Weights of a small GPT-style language model, trained from scratch on English Wikipedia.
Architecture: RMSNorm before each block, rotary positions, no biases in attention or MLP, normalized queries and keys.
Training: a variant of Muon for these matrices, 249M tokens, 3798 steps.
MLP neurons of a small language model. Each row is named by its layer, matrix (gate and up: input weights) and neuron, and shows model dimensions 80-143. Each number is 50 + 12 x the weight over its row's rms, rounded and kept within 0 to 99. A neuron's up and down rows have the sign that makes its largest values positive.
After each neuron's rows, "fires after" lists the tokens most often just before its 100 highest values on Wikipedia text that the model never trained on. A number after a token or word is its count.

L5.gate230:83 60 71 33 59 65 77 55 49 52 35 42 66 66 61 58 61 49 53 40 50 51 54 54 37 53 38 53 61 46 64 73 81 38 62 57 60 46 25 59 48 37 45 52 41 54 68 49 42 47 37 42 30 39 54 42 39 48 17 66 63 57 67 78
L5.up230:22 35 50 64 56 52 69 54 58 43 20 47 41 71 23 63 39 33 51 69 54 55 36 54 15 46 30 64 57 57 46 56 45 60 45 48 62 51 36 54 50 41 30 57 41 38 43 41 65 61 50 40 66 53 39 42 57 62 49 55 52 38 40 56
fires after: " |" 17, "u" 11, " f" 9, " H" 7, " D" 6

L2.gate325:41 51 74 29 42 46 34 42 53 49 44 54 68 54 67 36 59 43 41 39 42 61 48 41 60 48 68 18 30 54 64 47 51 53 69 46 34 44 34 36 72 42 41 48 34 57 47 67 26 31 54 44 47 44 34 51 62 61 67 55 35 56 66 31
L2.up325:45 44 43 51 55 54 41 41 27 51 53 39 63 31 32 29 43 56 41 43 37 60 62 43 32 35 52 47 46 36 68 37 50 61 59 52 62 61 31 59 71 31 43 40 56 55 34 49 40 47 55 49 45 27 64 45 53 57 37 57 42 54 51 60
fires after: " H" 13, " L" 12, " l" 9, " B" 8, " Sh" 7, " h" 6

L4.gate214:61 71 56 41 39 65 47 62 47 56 43 48 54 47 57 64 60 66 35 56 48 50 44 40 41 48 65 53 46 39 66 51 45 59 59 29 48 53 40 47 24 38 43 54 57 61 54 66 41 48 45 63 40 32 36 48 17 51 42 54 49 57 49 45
L4.up214:50 67 32 49 49 33 50 36 44 58 45 67 77 63 53 51 36 33 47 53 47 63 32 55 47 32 32 58 27 48 54 65 64 54 51 42 43 52 47 26 61 50 52 52 63 47 64 27 51 21 43 51 75 38 42 33 51 66 59 32 43 53 55 40
fires after: " (" 21, "\n" 18, "|" 16, " |" 13, "." 10

L7.gate1:43 54 65 56 49 41 37 53 52 45 47 38 45 51 55 60 64 47 43 54 45 18 44 68 71 52 56 44 57 37 48 67 63 76 47 40 44 63 60 50 34 39 42 72 54 51 58 46 46 48 75 66 28 55 39 40 60 50 44 61 58 48 57 34
L7.up1:42 49 47 38 53 41 61 27 70 68 40 51 71 60 48 33 60 65 47 50 48 62 38 45 50 53 51 47 46 45 40 51 66 41 61 37 36 47 52 44 55 31 57 32 45 67 56 46 70 51 48 27 35 26 49 40 39 65 63 60 44 58 31 47
fires after: " the" 24, "|" 12, "-" 10, " on" 7, "'s" 4, " On" 4

L2.gate11:53 44 52 46 59 35 56 56 39 52 38 46 28 56 69 60 41 30 59 47 38 34 45 56 49 43 71 46 45 43 33 57 58 49 57 40 63 44 51 61 45 42 48 32 48 41 49 63 55 54 37 30 59 50 67 51 40 65 47 57 49 55 67 45
L2.up11:45 64 73 39 66 19 29 52 42 44 28 64 39 44 40 46 70 47 58 44 55 60 57 40 47 82 69 55 50 46 22 63 61 56 51 39 58 47 41 55 60 49 25 61 70 34 44 72 35 60 64 48 52 33 54 35 53 59 35 64 40 58 49 54
fires after: " r" 27, " R" 12, " cons" 9, " Sl" 6, "hest" 4, " S" 4

L2.gate169:65 56 63 61 54 45 27 57 54 44 57 56 40 62 31 54 54 49 28 52 54 31 51 53 49 44 45 60 50 33 56 55 54 58 45 30 48 67 62 76 60 42 68 49 80 40 36 63 55 58 61 37 45 51 45 47 47 45 66 45 49 63 55 78
L2.up169:49 41 57 36 44 50 66 61 51 39 56 45 52 53 33 47 44 61 33 42 31 42 41 72 49 65 32 47 38 57 40 38 50 54 35 67 42 30 51 35 28 59 51 49 57 61 57 49 33 68 42 48 50 51 44 58 53 51 76 56 47 60 48 59
fires after: " p" 23, " P" 8, "p" 8, " F" 6, "f" 6

L5.gate302:57 35 44 50 38 38 37 63 65 21 50 50 47 50 47 35 43 47 28 50 73 51 49 52 44 48 47 50 50 36 39 23 81 28 51 55 37 47 53 63 43 54 56 55 48 52 48 53 58 23 58 55 39 63 51 60 68 52 42 64 65 58 43 72
L5.up302:57 58 58 49 48 49 47 73 46 63 56 40 64 31 45 37 39 61 39 38 33 38 66 54 39 45 53 39 40 38 63 43 44 67 53 33 39 28 29 52 55 66 65 41 58 51 41 30 44 43 59 58 39 53 57 57 41 80 52 43 55 56 37 45
fires after: "\n" 23, " c" 22, " C" 18, "C" 8, "G" 5

L5.gate63:66 48 48 61 43 46 54 35 67 33 52 58 54 75 68 52 50 39 55 48 50 55 74 42 73 50 66 27 60 41 56 25 68 22 47 28 50 47 40 46 52 46 43 37 36 63 50 71 69 49 59 52 37 50 54 44 45 53 62 45 60 61 50 46
L5.up63:72 50 44 43 26 39 54 52 46 44 62 45 52 56 78 42 46 39 54 46 22 64 51 50 47 40 55 33 45 36 65 35 37 50 61 51 61 49 42 35 51 37 65 37 46 65 35 45 48 55 48 50 33 56 51 49 53 63 67 42 53 58 72 44
fires after: "\n" 96

L5.gate390:67 63 45 80 53 54 52 70 48 54 54 43 48 39 37 56 41 60 53 50 65 53 38 55 60 64 63 48 37 43 63 29 48 50 55 45 63 70 48 60 56 42 50 36 59 30 66 42 67 48 30 49 54 65 39 61 53 72 64 69 41 39 46 65
L5.up390:54 58 27 67 60 69 57 78 52 64 47 42 48 41 49 71 42 61 51 34 59 60 34 55 65 70 48 36 24 57 65 58 45 75 48 44 46 55 36 60 48 48 38 59 56 33 53 48 60 45 25 45 66 58 43 40 44 49 46 57 37 55 46 77
fires after: " (" 28, " P" 13, " El" 6, " p" 5, "," 4

L2.gate49:45 27 76 65 44 67 47 65 61 51 37 63 50 43 71 68 45 40 65 34 60 28 74 47 47 41 53 46 46 53 35 61 62 49 52 44 51 58 59 22 37 55 61 53 58 58 54 57 53 55 87 28 54 54 52 61 42 45 34 48 28 73 55 44
L2.up49:53 52 40 51 47 39 31 40 56 50 70 56 61 22 52 39 42 55 46 45 52 59 57 45 30 41 83 32 30 31 44 62 54 39 36 50 55 46 64 34 59 58 60 41 44 47 72 52 34 58 54 62 53 76 45 29 66 52 63 41 52 43 60 35
fires after: " the" 19, " w" 12, " pro" 7, " Ch" 6, "out" 5, " ch" 5

L9.gate279:48 34 62 39 34 62 37 73 56 39 55 56 58 63 55 48 26 50 43 58 63 59 35 45 47 54 46 54 66 40 46 34 40 53 38 56 33 49 57 48 56 55 28 48 47 49 52 58 30 58 66 63 43 60 51 68 64 64 46 60 46 66 35 51
L9.up279:44 34 52 47 52 22 42 62 64 40 79 56 63 23 50 60 18 61 44 46 38 56 70 36 48 62 56 58 66 49 38 49 41 56 63 44 48 53 31 54 59 50 39 32 50 70 45 44 46 57 33 66 50 51 38 37 50 61 52 31 51 64 39 50
fires after: "\n" 42, "-" 15

L4.gate140:45 52 40 49 65 52 45 61 49 31 45 36 48 71 42 36 60 54 53 47 61 48 34 64 46 39 39 61 56 42 24 63 45 52 50 37 37 62 42 51 51 53 76 36 49 57 68 44 67 48 62 44 44 68 71 56 44 55 73 42 38 56 68 45
L4.up140:41 30 62 56 87 29 64 69 35 28 51 31 66 56 59 42 61 49 56 44 54 35 66 65 50 47 56 56 64 26 46 45 49 69 53 52 75 38 32 63 59 58 60 53 74 39 59 35 53 43 46 47 42 27 32 59 40 58 29 59 27 36 21 45
fires after: " W" 23, " L" 12, "F" 6, "0" 6, "A" 5, "D" 5

L4.gate136:55 65 50 66 63 62 75 48 66 67 53 63 54 71 47 51 67 49 63 53 49 37 49 58 57 41 27 61 38 43 47 51 53 61 73 49 37 54 53 59 52 40 59 69 57 48 49 63 45 39 44 61 54 63 52 37 31 53 40 46 42 57 46 50
L4.up136:43 50 58 54 58 54 58 42 43 66 62 64 40 58 79 39 53 65 53 54 31 52 43 50 66 47 43 45 44 42 49 43 54 64 57 58 65 60 50 52 44 85 76 73 52 37 33 50 50 54 40 67 49 49 38 52 38 64 59 45 56 79 61 61
fires after: " |" 54, " e" 7, " E" 4, "|---|---|---|" 4, "===" 4

L4.gate230:64 46 48 46 41 40 44 50 68 27 61 55 42 59 59 39 52 43 52 48 57 35 52 47 50 54 61 74 37 54 60 46 56 49 46 27 65 39 74 30 65 57 72 71 58 77 34 57 66 40 35 57 35 35 59 48 31 42 68 42 54 32 65 39
L4.up230:68 49 50 51 46 54 56 35 50 56 45 49 53 50 57 60 25 29 31 33 44 60 59 62 44 65 54 48 61 28 41 70 55 29 54 53 50 59 41 58 57 43 42 30 34 51 40 41 30 58 44 40 37 25 52 58 71 44 21 53 39 45 46 38
fires after: "\n" 98

L2.gate232:43 77 56 37 45 63 50 50 52 47 41 41 54 41 63 91 44 59 35 24 56 32 71 61 59 38 50 47 46 65 34 65 51 61 46 44 37 66 56 55 61 52 72 50 23 57 45 53 59 53 60 41 44 40 53 37 54 60 65 66 73 41 47 66
L2.up232:50 63 59 41 25 55 62 35 29 62 43 39 57 41 37 58 58 60 58 40 46 34 49 75 47 42 66 40 66 48 56 51 60 61 54 48 50 72 38 37 71 50 69 41 57 72 30 42 45 63 40 61 58 59 38 47 52 60 54 61 49 42 67 47
fires after: " v" 18, " c" 15, " C" 10, " p" 7, " g" 7

L4.gate220:33 45 31 49 61 45 56 62 56 62 56 35 54 57 70 59 41 57 60 44 41 36 64 55 43 64 38 36 36 64 49 47 44 63 62 43 42 40 44 46 49 28 51 60 51 59 46 69 62 67 43 75 37 41 40 29 39 29 78 36 49 59 65 62
L4.up220:48 51 34 53 71 39 62 62 52 62 50 45 45 30 44 51 33 54 47 49 36 43 59 33 34 50 49 38 62 58 42 51 59 69 53 40 53 55 53 32 63 39 34 56 49 30 42 56 73 47 55 66 27 54 55 28 51 55 55 50 38 54 69 80
fires after: "\n" 26, "|" 14, "." 14, " |" 11, "-" 8, ")." 5

L2.gate137:43 44 71 41 74 40 30 54 45 73 54 49 61 36 45 61 41 32 44 43 55 61 46 71 53 67 56 50 54 53 61 59 45 27 72 35 38 42 54 55 19 58 59 42 49 49 67 33 38 62 70 56 64 70 43 42 69 35 53 52 56 61 49 51
L2.up137:43 58 54 51 67 49 26 41 44 26 41 37 39 58 27 33 29 51 48 38 56 56 56 39 27 44 80 65 49 41 60 33 68 41 46 40 50 67 57 32 45 45 52 41 53 59 47 40 45 58 52 51 45 50 63 37 54 69 43 47 45 56 52 59
fires after: " f" 16, " h" 11, " s" 10, " H" 8, " g" 6, " G" 6

L7.gate13:42 71 68 35 36 54 64 47 66 47 54 37 55 55 44 43 54 50 38 48 58 34 35 49 48 63 68 63 63 44 30 46 56 51 43 75 49 37 44 26 36 80 35 48 41 63 49 43 57 74 16 63 41 58 25 58 60 62 43 28 61 53 78 45
L7.up13:18 62 50 36 46 44 55 51 49 48 55 53 51 45 27 64 46 44 47 51 52 44 54 59 36 31 45 57 49 53 63 37 38 59 82 33 46 62 43 39 61 32 67 46 52 36 52 58 47 26 34 64 55 51 67 55 54 63 28 73 55 72 34 65
fires after: "-" 30, " |" 23, "\n" 7, " " 5

L2.gate39:32 57 58 36 56 51 42 55 34 54 34 58 57 30 72 57 57 43 55 61 50 30 38 66 62 56 46 59 54 41 20 48 47 56 40 37 35 42 57 37 55 53 41 27 42 42 51 53 36 63 51 44 55 26 40 60 64 45 69 41 55 37 43 87
L2.up39:54 64 46 61 60 53 55 66 41 37 63 52 28 64 48 47 65 43 63 55 51 66 38 57 51 38 45 63 65 63 49 56 48 66 49 37 45 43 61 48 54 68 60 39 26 67 64 62 31 45 54 76 65 70 38 39 65 54 32 54 78 51 61 32
fires after: " the" 25, " A" 17, "," 15, " P" 7, " a" 5

L2.gate59:56 57 61 51 53 44 52 55 34 36 57 69 47 65 59 40 55 48 25 27 36 45 51 67 36 52 67 44 55 49 59 39 40 65 48 38 72 81 45 62 47 48 49 52 40 54 51 52 42 53 28 34 64 45 48 44 46 44 64 26 27 62 61 88
L2.up59:66 55 48 37 41 45 78 43 60 45 55 41 47 65 51 51 48 51 41 41 40 41 48 61 43 66 65 52 68 48 53 33 38 40 62 49 72 53 36 54 35 53 30 29 35 45 59 57 53 51 48 66 61 24 47 64 51 46 53 49 37 63 74 73
fires after: "f" 16, " f" 11, "s" 11, " F" 10, " W" 5, " m" 4

L7.gate227:39 56 66 66 61 77 43 54 62 32 45 54 45 41 55 41 59 49 59 58 47 37 49 52 64 63 40 59 43 41 37 72 39 40 68 45 43 65 47 34 65 41 65 46 44 41 52 57 45 61 55 55 56 44 31 31 60 63 76 73 53 36 66 45
L7.up227:33 40 58 40 33 55 53 73 59 47 53 52 53 43 37 50 60 72 46 60 59 55 49 77 52 61 38 68 36 50 31 53 30 38 48 60 46 51 48 43 52 46 39 27 46 52 48 59 34 43 66 46 62 49 49 64 35 26 46 70 57 27 32 48
fires after: " the" 32, " a" 11, " with" 5, ":" 4, "," 4

L2.gate258:46 59 59 47 41 65 33 45 50 41 57 39 37 43 66 62 42 44 22 60 66 50 51 67 50 35 40 58 54 34 30 32 37 60 54 33 46 43 59 45 48 26 66 31 78 43 62 59 56 26 54 56 49 42 62 57 28 58 42 59 78 63 59 37
L2.up258:72 49 44 55 55 62 41 47 67 40 52 61 63 36 65 42 31 63 62 44 43 37 45 46 47 82 58 68 46 50 60 48 53 53 68 35 41 44 40 52 51 59 47 57 49 48 62 42 56 57 74 31 31 34 61 59 48 40 84 66 66 54 45 63
fires after: " T" 20, " c" 17, " C" 15, " p" 14, " t" 9, " P" 5

L2.gate416:55 44 25 54 68 54 36 40 40 44 61 52 63 42 55 61 50 49 54 39 75 47 71 60 46 33 51 55 60 54 42 58 60 60 61 57 49 54 65 66 57 54 51 56 38 52 38 55 54 57 33 41 69 46 30 45 49 53 55 52 50 51 71 38
L2.up416:45 45 34 79 31 59 56 33 49 30 57 64 65 55 28 57 60 45 55 34 48 28 50 61 66 49 35 45 63 45 55 40 53 41 43 74 30 54 58 65 37 51 62 51 60 69 53 48 55 65 49 62 50 37 45 37 43 36 40 66 54 60 49 72
fires after: " F" 31, " G" 16, " f" 11, "F" 11, "f" 9, " B" 4

L2.gate284:30 75 59 35 43 36 47 53 54 62 41 33 61 25 52 47 45 51 43 70 44 38 47 35 57 53 51 56 44 41 45 21 44 44 36 55 56 52 47 39 46 64 45 60 47 36 49 46 51 50 33 63 58 36 37 60 52 53 63 63 49 47 70 54
L2.up284:48 64 68 46 38 47 55 58 21 42 65 52 72 43 55 57 69 37 46 30 59 44 51 46 53 56 64 36 42 52 64 41 33 81 43 36 50 40 60 59 48 58 62 40 42 47 49 49 50 50 55 58 41 38 71 46 55 55 52 30 26 49 53 43
fires after: " such" 24, "," 22, " well" 9, "s" 4

L5.gate50:43 47 43 43 44 60 39 65 39 62 53 34 41 53 58 43 46 57 54 33 52 53 49 48 60 30 72 69 79 38 31 26 47 54 69 42 39 63 36 39 31 64 18 56 52 55 51 51 45 36 54 61 33 48 46 62 44 61 51 50 46 61 70 42
L5.up50:52 56 70 46 45 51 37 71 46 30 58 53 44 50 76 59 32 48 50 39 57 32 59 45 43 44 52 32 52 46 50 36 38 55 48 45 21 21 34 61 42 54 52 61 35 28 51 43 44 37 42 39 50 30 56 66 50 54 85 35 66 61 71 40
fires after: " I" 20, " |" 15, " G" 11, "B" 8, " B" 7, " R" 7

L5.gate350:67 25 41 71 33 60 44 26 67 42 44 43 17 41 79 45 47 66 59 47 51 60 42 38 53 64 54 45 36 50 44 56 56 53 50 56 56 52 33 40 54 51 63 68 37 81 30 37 47 56 39 71 41 65 60 47 31 49 46 23 63 41 37 45
L5.up350:46 51 57 32 39 63 48 58 53 56 68 47 50 46 58 52 38 55 45 50 43 72 62 32 32 74 58 31 40 36 56 61 49 58 62 35 43 45 40 53 32 36 33 70 61 35 50 35 43 57 59 32 54 48 57 40 70 49 30 23 62 56 70 50
fires after: "\n" 86, " type" 4

L4.gate259:60 36 61 70 50 59 27 56 49 48 59 58 39 29 67 30 63 63 45 52 41 47 56 55 44 33 28 58 34 54 45 41 48 60 43 55 45 37 49 48 33 55 56 52 30 30 67 30 44 42 52 64 58 54 45 46 56 45 32 54 58 47 58 51
L4.up259:46 45 48 54 49 45 63 35 59 43 63 37 69 41 34 36 49 57 36 53 64 51 41 40 35 52 28 69 80 50 40 69 62 34 46 36 55 54 42 57 60 56 52 62 40 48 61 50 52 41 36 55 66 54 41 56 63 41 33 26 68 23 38 52
fires after: " N" 27, " G" 14, " o" 6, " E" 5

L9.gate52:49 46 49 40 51 46 64 58 55 80 44 18 47 49 56 47 43 82 52 67 65 39 29 52 47 54 48 33 47 45 39 50 33 76 55 61 55 43 64 51 73 48 52 44 38 55 46 33 38 46 37 43 33 56 31 37 40 44 62 61 52 65 46 33
L9.up52:58 55 20 49 48 49 45 53 29 82 55 48 75 30 45 34 38 35 61 34 51 51 39 35 69 41 43 57 39 38 49 44 61 46 75 58 63 57 62 43 46 40 47 30 34 51 48 43 54 50 79 54 42 43 44 19 26 59 65 51 50 60 42 75
fires after: " the" 41, " a" 6, ";" 4

L4.gate142:39 20 67 54 59 57 56 53 46 50 60 48 40 56 44 47 49 58 32 57 47 51 53 51 52 53 53 52 39 18 48 45 55 54 56 42 44 60 48 56 26 50 41 33 42 56 65 30 60 54 54 51 48 59 58 50 50 24 44 37 53 51 49 58
L4.up142:47 42 43 48 68 46 46 58 38 39 48 32 63 52 46 47 48 59 39 46 69 72 47 49 44 33 51 49 47 54 64 58 58 63 42 55 45 59 55 48 44 48 38 47 41 32 26 35 85 69 56 55 56 59 66 40 33 64 51 20 63 47 39 45
fires after: " G" 26, "G" 8, " g" 8, "s" 7, "ier" 5

L2.gate219:65 52 48 45 62 44 52 51 54 51 52 39 36 60 23 40 32 73 57 69 43 58 35 47 62 70 69 34 52 58 49 65 37 35 43 64 44 33 59 38 34 58 46 45 44 32 68 55 50 57 41 54 59 67 43 35 63 54 47 54 56 53 62 50
L2.up219:31 56 52 61 46 31 63 46 51 46 75 42 33 48 51 43 55 60 61 41 75 62 44 34 35 30 60 68 52 40 55 48 51 53 53 36 52 47 42 53 58 59 32 51 42 62 52 68 59 33 51 39 52 54 34 42 34 49 55 38 55 54 38 62
fires after: " the" 17, "a" 13, " R" 13, " " 13, " r" 6, " a" 5

L4.gate378:57 29 40 47 69 49 40 68 54 27 58 56 63 48 59 66 59 61 58 29 61 44 40 60 27 35 60 63 56 48 34 59 51 43 60 40 63 55 48 72 36 42 44 33 57 30 68 40 40 44 43 33 54 44 47 76 54 56 52 55 20 46 49 45
L4.up378:56 29 64 53 53 61 35 49 56 55 50 43 50 55 52 40 59 43 56 45 47 49 52 65 41 40 45 77 62 48 38 58 55 56 65 49 64 42 62 48 32 64 49 55 52 34 44 54 41 48 30 53 76 33 49 60 44 41 40 59 26 58 54 45
fires after: " W" 53, " Sw" 8, "D" 4

L2.gate291:50 42 55 54 23 46 27 52 60 57 43 42 43 39 42 52 54 54 54 25 73 44 42 55 44 39 52 56 31 64 63 59 60 74 57 41 40 44 68 55 36 40 55 46 72 44 69 45 42 48 70 40 70 50 61 51 57 59 59 46 37 50 65 76
L2.up291:67 62 63 48 35 49 72 44 52 37 55 51 41 45 68 52 58 63 41 20 43 72 39 34 45 30 67 29 49 39 30 43 35 46 40 63 54 61 38 22 39 34 31 57 61 42 32 60 49 57 70 53 48 52 26 54 66 48 56 57 67 40 38 50
fires after: "B" 14, " p" 10, " F" 8, " S" 7, " Z" 6, "S" 6

L4.gate25:68 58 52 68 57 58 30 46 59 49 36 61 67 43 45 74 42 44 43 44 55 59 62 71 39 35 49 58 40 32 66 69 38 54 44 37 42 70 41 70 71 36 28 69 61 42 63 54 49 56 55 27 60 47 30 36 44 46 47 51 47 58 45 69
L4.up25:38 60 65 53 24 57 42 55 50 63 51 59 52 55 51 50 53 65 34 50 57 59 42 55 52 38 37 55 62 36 50 56 51 52 24 48 33 42 58 42 56 38 46 57 51 60 33 35 45 55 47 39 47 76 36 49 50 48 64 73 46 46 53 83
fires after: " |" 66, " a" 4

L5.gate219:41 56 52 43 54 52 66 52 53 49 55 62 37 54 71 21 49 53 63 56 33 62 57 59 74 41 62 63 52 15 37 61 31 36 67 42 78 25 40 54 49 57 47 62 49 46 44 48 40 65 53 56 51 47 53 41 44 54 29 43 62 57 54 44
L5.up219:55 57 33 45 41 63 60 73 69 49 53 43 63 37 52 41 40 45 44 25 40 54 41 65 67 48 69 47 56 25 44 65 37 52 48 56 29 54 55 39 45 55 36 52 37 77 58 49 35 52 53 40 54 66 46 55 50 42 56 61 74 26 63 59
fires after: " " 16, " m" 8, " c" 8, " med" 8, "op" 6, "l" 4

L2.gate306:49 64 74 75 65 64 43 48 57 47 58 50 36 56 70 53 42 52 55 32 53 28 43 67 77 50 55 55 50 51 24 58 61 64 55 30 52 44 21 60 55 37 53 40 36 46 66 60 56 60 50 41 63 39 44 44 48 36 50 27 38 48 62 51
L2.up306:38 43 68 57 69 32 35 74 46 50 34 66 37 68 57 32 27 52 64 40 62 64 51 48 37 51 78 50 57 46 26 25 47 58 40 65 33 23 48 48 49 49 27 48 44 66 39 54 63 44 63 52 38 49 61 68 44 63 67 37 47 45 48 46
fires after: " H" 19, " m" 13, " h" 10, "H" 9, "h" 9

L2.gate392:72 54 33 53 66 38 67 47 48 44 48 39 53 36 47 61 40 58 44 44 35 48 34 67 56 63 36 64 44 35 23 67 66 40 57 36 36 48 47 40 64 54 42 47 43 51 55 30 38 30 26 52 70 59 24 65 38 50 39 33 34 38 45 47
L2.up392:57 49 43 64 60 44 62 57 64 65 61 50 72 51 50 36 57 48 37 41 40 49 14 49 58 50 47 50 44 61 51 52 34 43 51 48 57 54 46 48 59 66 75 58 48 47 32 46 53 65 37 41 48 53 55 45 65 42 43 37 61 37 27 44
fires after: " G" 27, " N" 27, " g" 5, "ig" 5, " Sk" 4

L2.gate132:44 48 54 56 45 44 17 58 49 43 51 24 50 62 44 55 28 61 48 60 39 49 26 54 62 65 55 42 39 45 50 54 38 63 57 36 43 65 55 29 60 36 58 55 49 55 53 49 35 56 44 39 55 35 59 60 34 56 66 37 57 42 58 48
L2.up132:66 56 53 55 46 63 42 59 40 48 33 46 59 48 51 31 34 55 45 48 50 51 41 33 50 70 63 67 45 64 52 65 49 50 59 59 51 52 43 24 44 39 43 47 46 32 49 38 40 46 33 48 58 63 40 48 43 58 89 45 62 52 40 58
fires after: " p" 44, " P" 21, "p" 8, "P" 8, "osp" 5, "m" 5

L9.gate82:42 45 81 50 48 60 66 41 63 36 38 51 52 51 49 45 65 54 44 41 54 43 77 51 60 50 43 40 50 33 50 20 52 63 76 47 69 15 36 57 43 66 51 53 51 57 41 35 48 60 83 58 40 35 50 59 63 48 62 40 60 47 52 44
L9.up82:67 68 34 56 34 48 43 51 61 49 38 35 22 41 58 45 57 38 45 52 41 64 60 43 39 35 42 53 35 58 61 49 47 55 57 44 56 31 42 50 57 66 46 47 42 50 58 49 26 54 56 47 32 35 33 47 34 46 55 48 51 53 42 47
fires after: "\n" 19, " m" 14, " c" 8, " o" 8, " km" 7

L2.gate87:46 54 42 47 55 52 49 59 70 28 59 36 50 45 38 58 24 38 40 43 59 64 81 48 51 41 42 68 47 48 33 57 71 71 49 51 54 46 66 27 53 61 28 49 54 67 50 56 44 44 50 49 34 54 69 31 48 45 41 53 39 63 54 57
L2.up87:32 54 37 49 52 54 39 46 42 53 40 44 75 41 30 45 42 55 31 37 26 40 41 66 47 48 42 74 64 78 42 48 49 66 51 52 55 43 65 27 49 49 55 46 66 61 41 40 48 56 47 42 28 62 49 21 59 44 45 57 52 61 37 56
fires after: " C" 14, " c" 13, "c" 8, "g" 6, "M" 5, " V" 5

L2.gate385:49 56 50 52 42 19 63 58 45 32 37 70 63 63 48 47 52 41 45 77 39 37 57 58 48 61 53 68 55 62 48 68 44 39 53 55 68 56 52 44 50 39 75 40 40 41 51 71 35 49 58 46 62 58 26 47 37 35 35 42 45 60 70 59
L2.up385:59 63 47 32 40 47 51 55 41 38 34 46 63 49 54 55 60 56 56 57 49 39 42 33 56 71 71 51 48 46 64 47 56 77 44 38 56 49 54 39 69 77 53 55 48 47 60 63 50 69 48 47 59 38 50 30 43 58 34 72 71 65 31 54
fires after: " R" 22, " to" 11, " r" 10, "r" 6, "R" 5

L2.gate167:62 63 53 61 42 59 63 45 58 67 58 41 38 31 57 56 31 51 48 45 36 60 50 18 73 55 36 36 78 48 54 30 39 48 29 58 56 50 41 66 61 56 56 65 50 42 69 60 58 66 58 58 40 63 48 33 52 53 54 47 35 47 63 52
L2.up167:43 45 48 38 41 78 62 53 55 37 52 28 32 38 44 59 41 60 40 32 59 38 65 39 72 56 42 40 48 52 33 43 41 48 56 48 73 54 55 36 48 59 47 68 48 60 38 39 42 68 73 70 51 36 42 41 44 50 53 36 22 49 53 34
fires after: " (" 30, "." 17, "-" 12, "″" 7

L2.gate272:36 45 50 65 58 61 64 54 66 55 52 59 37 40 27 36 32 54 57 41 56 31 36 51 54 56 45 58 64 80 61 37 51 53 68 46 39 39 31 42 35 41 38 41 49 38 48 69 76 58 66 61 53 71 44 43 48 34 89 44 54 43 43 66
L2.up272:65 55 17 48 31 73 63 23 52 54 51 42 48 32 61 42 47 53 42 26 51 39 47 38 32 38 60 69 56 67 48 65 41 44 36 25 33 61 38 39 56 32 50 40 55 34 74 52 51 37 65 38 32 53 37 34 45 62 50 40 48 63 52 53
fires after: " F" 25, " f" 16, "F" 9, " cl" 4, "B" 4

L7.gate244:65 48 60 47 58 56 37 65 65 47 57 32 38 22 73 56 46 62 42 42 37 40 36 32 65 58 58 57 57 48 62 62 56 67 40 55 37 46 33 67 18 57 57 67 47 61 53 46 47 45 36 27 47 48 33 49 56 35 46 76 70 65 75 41
L7.up244:47 58 51 33 48 69 33 46 50 49 76 54 44 34 42 76 60 40 70 58 60 50 51 62 70 70 75 42 66 42 63 79 35 46 64 57 46 50 46 60 38 40 40 37 44 63 41 46 48 50 41 25 54 46 46 65 31 39 33 45 37 61 43 43
fires after: "," 73, " ." 7

L2.gate149:50 40 50 59 40 57 30 60 39 59 62 72 56 38 49 27 67 47 46 65 56 43 65 67 67 55 39 54 71 48 48 57 76 67 54 22 41 40 56 70 61 56 44 49 24 44 63 53 70 54 51 40 64 43 39 50 42 44 29 44 60 47 42 52
L2.up149:42 36 49 51 54 75 35 65 60 43 61 48 51 13 57 52 55 43 47 43 54 56 49 37 68 40 58 67 59 47 46 51 41 60 58 43 65 45 40 46 43 48 38 72 55 55 51 39 39 28 43 46 65 39 72 61 62 70 55 35 61 48 59 69
fires after: " h" 32, " H" 27, " d" 11, "H" 9, " In" 4, " p" 4

L7.gate99:41 85 60 52 47 49 54 63 44 73 49 53 44 70 50 56 33 59 37 58 32 50 55 49 70 42 56 47 44 62 56 50 37 61 57 47 68 72 66 35 29 57 53 55 65 41 44 49 58 59 63 59 54 50 52 39 39 52 63 48 51 44 52 50
L7.up99:69 63 27 43 53 55 51 46 57 51 59 66 61 45 47 58 49 72 61 43 60 41 55 29 61 49 52 51 53 61 47 39 57 53 59 53 53 58 75 60 62 55 59 51 56 38 37 37 70 35 60 54 43 51 58 57 57 62 49 57 40 39 48 69
fires after: "|" 21, " the" 15, "-" 8, "\n" 6, " region" 4, " (" 4